config.yaml
num_hidden_layers: 9
intermediate_size: 3072
positions: "learned"
qk_norm: true
init_std_qkv: 0.0266
beta1: 0.95
decay_shape: "linear"
max_steps: 4392
MLP neurons of a small language model. Each row is named by its layer, matrix (up: input weights) and neuron, and shows model dimensions 288-415. Each number is 500 + 40 x the weight over its row's rms, rounded and kept within 0 to 999. Numbers have three digits each.
After each neuron's rows, "fires after" lists the tokens most often just before its 100 highest values on Wikipedia text that the model never trained on. A number after a token or word is its count.

L3.up915:518501498487477477506501537450444477509556433577579492501488517508523417482494507439478442460552492546461517556448469500513559549439534481502534488447518519503495555470468493503463472499462528466450476530452491533483560551531501472517559593490422479574500581535469494537474499535489532508531578514444467539501476512482565473490541497511471559472558413566508459535538526499514489428527
fires after: "–" 60, "2" 11, " | May " 4, "′" 4

L3.up1643:548428496458520493441471475484450426560442564545516499503480494518484471522485548544496474481443463601489498555525464532488504554493491439529517523503478516491481510499565492494499518525584551478518485557524565534534507511500535544463524452466489486481537463472583508482513513534559497506540426544509522436494534456498460451453523488477460520530524426526567543474481508519436447525498
fires after: "′" 19, "+" 12, "–" 10, " | +" 9, "- C" 6

L3.up217:521543494526519528495539507525460481499437439478538506447507462518532409499408441606498482429479505552452473474474488500485505558453539495471453423491494590479510503488522466523530493497513475527478423556462468450489514444460468495519464530468504515494542527496491472512531496584589463501506527496454453443551384502487478495514534431513530580490478451545446474436472487534468561584464
fires after: ":" 59, "):" 5

L3.up2963:516564552583483520447482439440443529543563496400569454471514468476469455442493422524527501472457513536437517509558514523483552471519473506482498478530522495484460512459621501537480466473504524509448488514476479448512559402392531479512467550555475510550516516484497514551490544531492440502469538534534523581505446476544512475479488423552529495550553496583519473562494489452542497474430
fires after: ":" 45, "–" 11, "," 10, "1" 6

L3.up2508:499504565505432466479488527495441543457470474471463488511568443503593523518567523552477507480412463431527499583518464506537478519501470518544511537532469502531508486443538526491553492527503451431457531554480508470503440544486495536478569490537498490518471560535486536549515476482491477566537510475498465522463480485455483445553544430484498540496536504487575456507477441519429550518588
fires after: "°" 36, "′" 14, "1" 5

L3.up2549:558437561574562546508529543507506439488524563574564491501544589506513435386478510584417427454498502525431462478486495472471486495556468451518477508543526483542478538424527504506510504532496519526479473518455489500518556519557542531503529535523507502559552509514547505547486480516531503458515560594432464477497566485516496551401476425465512493463564469543493500542502558470513486552471
fires after: "–" 48, "-" 11

L3.up2685:524572479477448519500432545449485539496519430455548447469500480545500453534489461489470458405449451466514427517501483481522477476489551534447516514569497448514512496557505556491555463492515572473463524519560482519508492424555542530450476515501464498545527553498474478540538490511493504495452478456561436572448492518477521407475497502509501515494475535465502485499543472543455573534428
fires after: "°" 61, "′" 30

L3.up1097:477493507513537446538512537495464550370493427524504485458546499464512433478499526491494485424562547540486482562533512578495472550484546536533579522514476500549479472490568447538506478579522513476538518487499528455457580498455523435447472475507432486491487509459491530528509498457492524556482503529438517459407417517489468482432545464491486469507464450544491539491523474482482513515499
fires after: "\n\n" 24, "\n" 15, "|---|---|---|---|---|---|" 8, "|---|---|---|---|---|---|---|" 5, "|---|---|---|---|---|---|---|---|" 4

L3.up1142:450489505520463498458500515455430566513443508518506462523513446527454484440513481530413570499530567510498491482510505567498473515517529545475503573472423494547527562481538509582476503476503490524505464530445414531483553465466506489555506532449432473493482512451445499533548526488520495522554505511492552522525409533507556459496491501569517550594539506539517512489457407531466523516495
fires after: "\n" 46, "| " 7, "\n\n" 4

L3.up1177:503501472541454486535509477450451472482480511500510424523526468486480490517473511504495545448537471489475509501479475472515548517448530485483468560577497501440508459553567498487509482523465492464477500563492484534530537503507506556532530549522517495506476507473467541472539456547536464460446480519536544496547459511466503476449455484496488522502539453499546551513502373463474519544520
fires after: "′" 50, "-" 7, "T" 5

L3.up2574:519551482522471500486485557469481472557482438458482460554469583550485448511576431481436484488492486499498497540459538465477477481487478462501531502550476511476473515494473522523499442524506508507462475474478463537409496445412534480530452480554479441513444445531515441531571476545550490452534565567492492487479464506528415524495567497504469554470493481528563528452575507463525438490481
fires after: "." 32, "I." 5, " ." 5, " J." 4, " C." 4

L3.up64:534535502482481506493500580491477588551456516578460544482514512516521500461524490495430519448458528504502516505403584497484435483462524498524500524564502508503519505452462524556569500572496495392495553535499444485438548498507509496490569466486479485563484442483470497489472470478516557469495533483488505523439505536538465512549448431533528470478546465493496508470569450404447502510464
fires after: "\n" 42, "978" 10, "\n\n" 9, "0" 9

L3.up1403:517519464549498439534558530510421472471570532448438458413505536472557501470568569491549548436479497462493493546444502570537461556522561479476569477475497564486526476474553511470563563482511439490490561555462512437485538452455541495489540564489462496438493530491476517402489453491471547498466488482534529463529542570480483493536470517427438582506576476466466482524541511546448520488477
fires after: "2" 42, "1" 13, "39" 4

L3.up2712:550448506523480452490490565520451538497508522493502492495521506519478457518538488493508489455531569517481513490483506519502527485535510490431556451499462462545459468485447544475519499430470405460528462488518524491482540436544545466489544510528495428497603514542512528545491536479462519475494543511508509520472466492539470434489573505487495525443528447488519564544530509480419478530497
fires after: "\n" 66, "\n\n" 13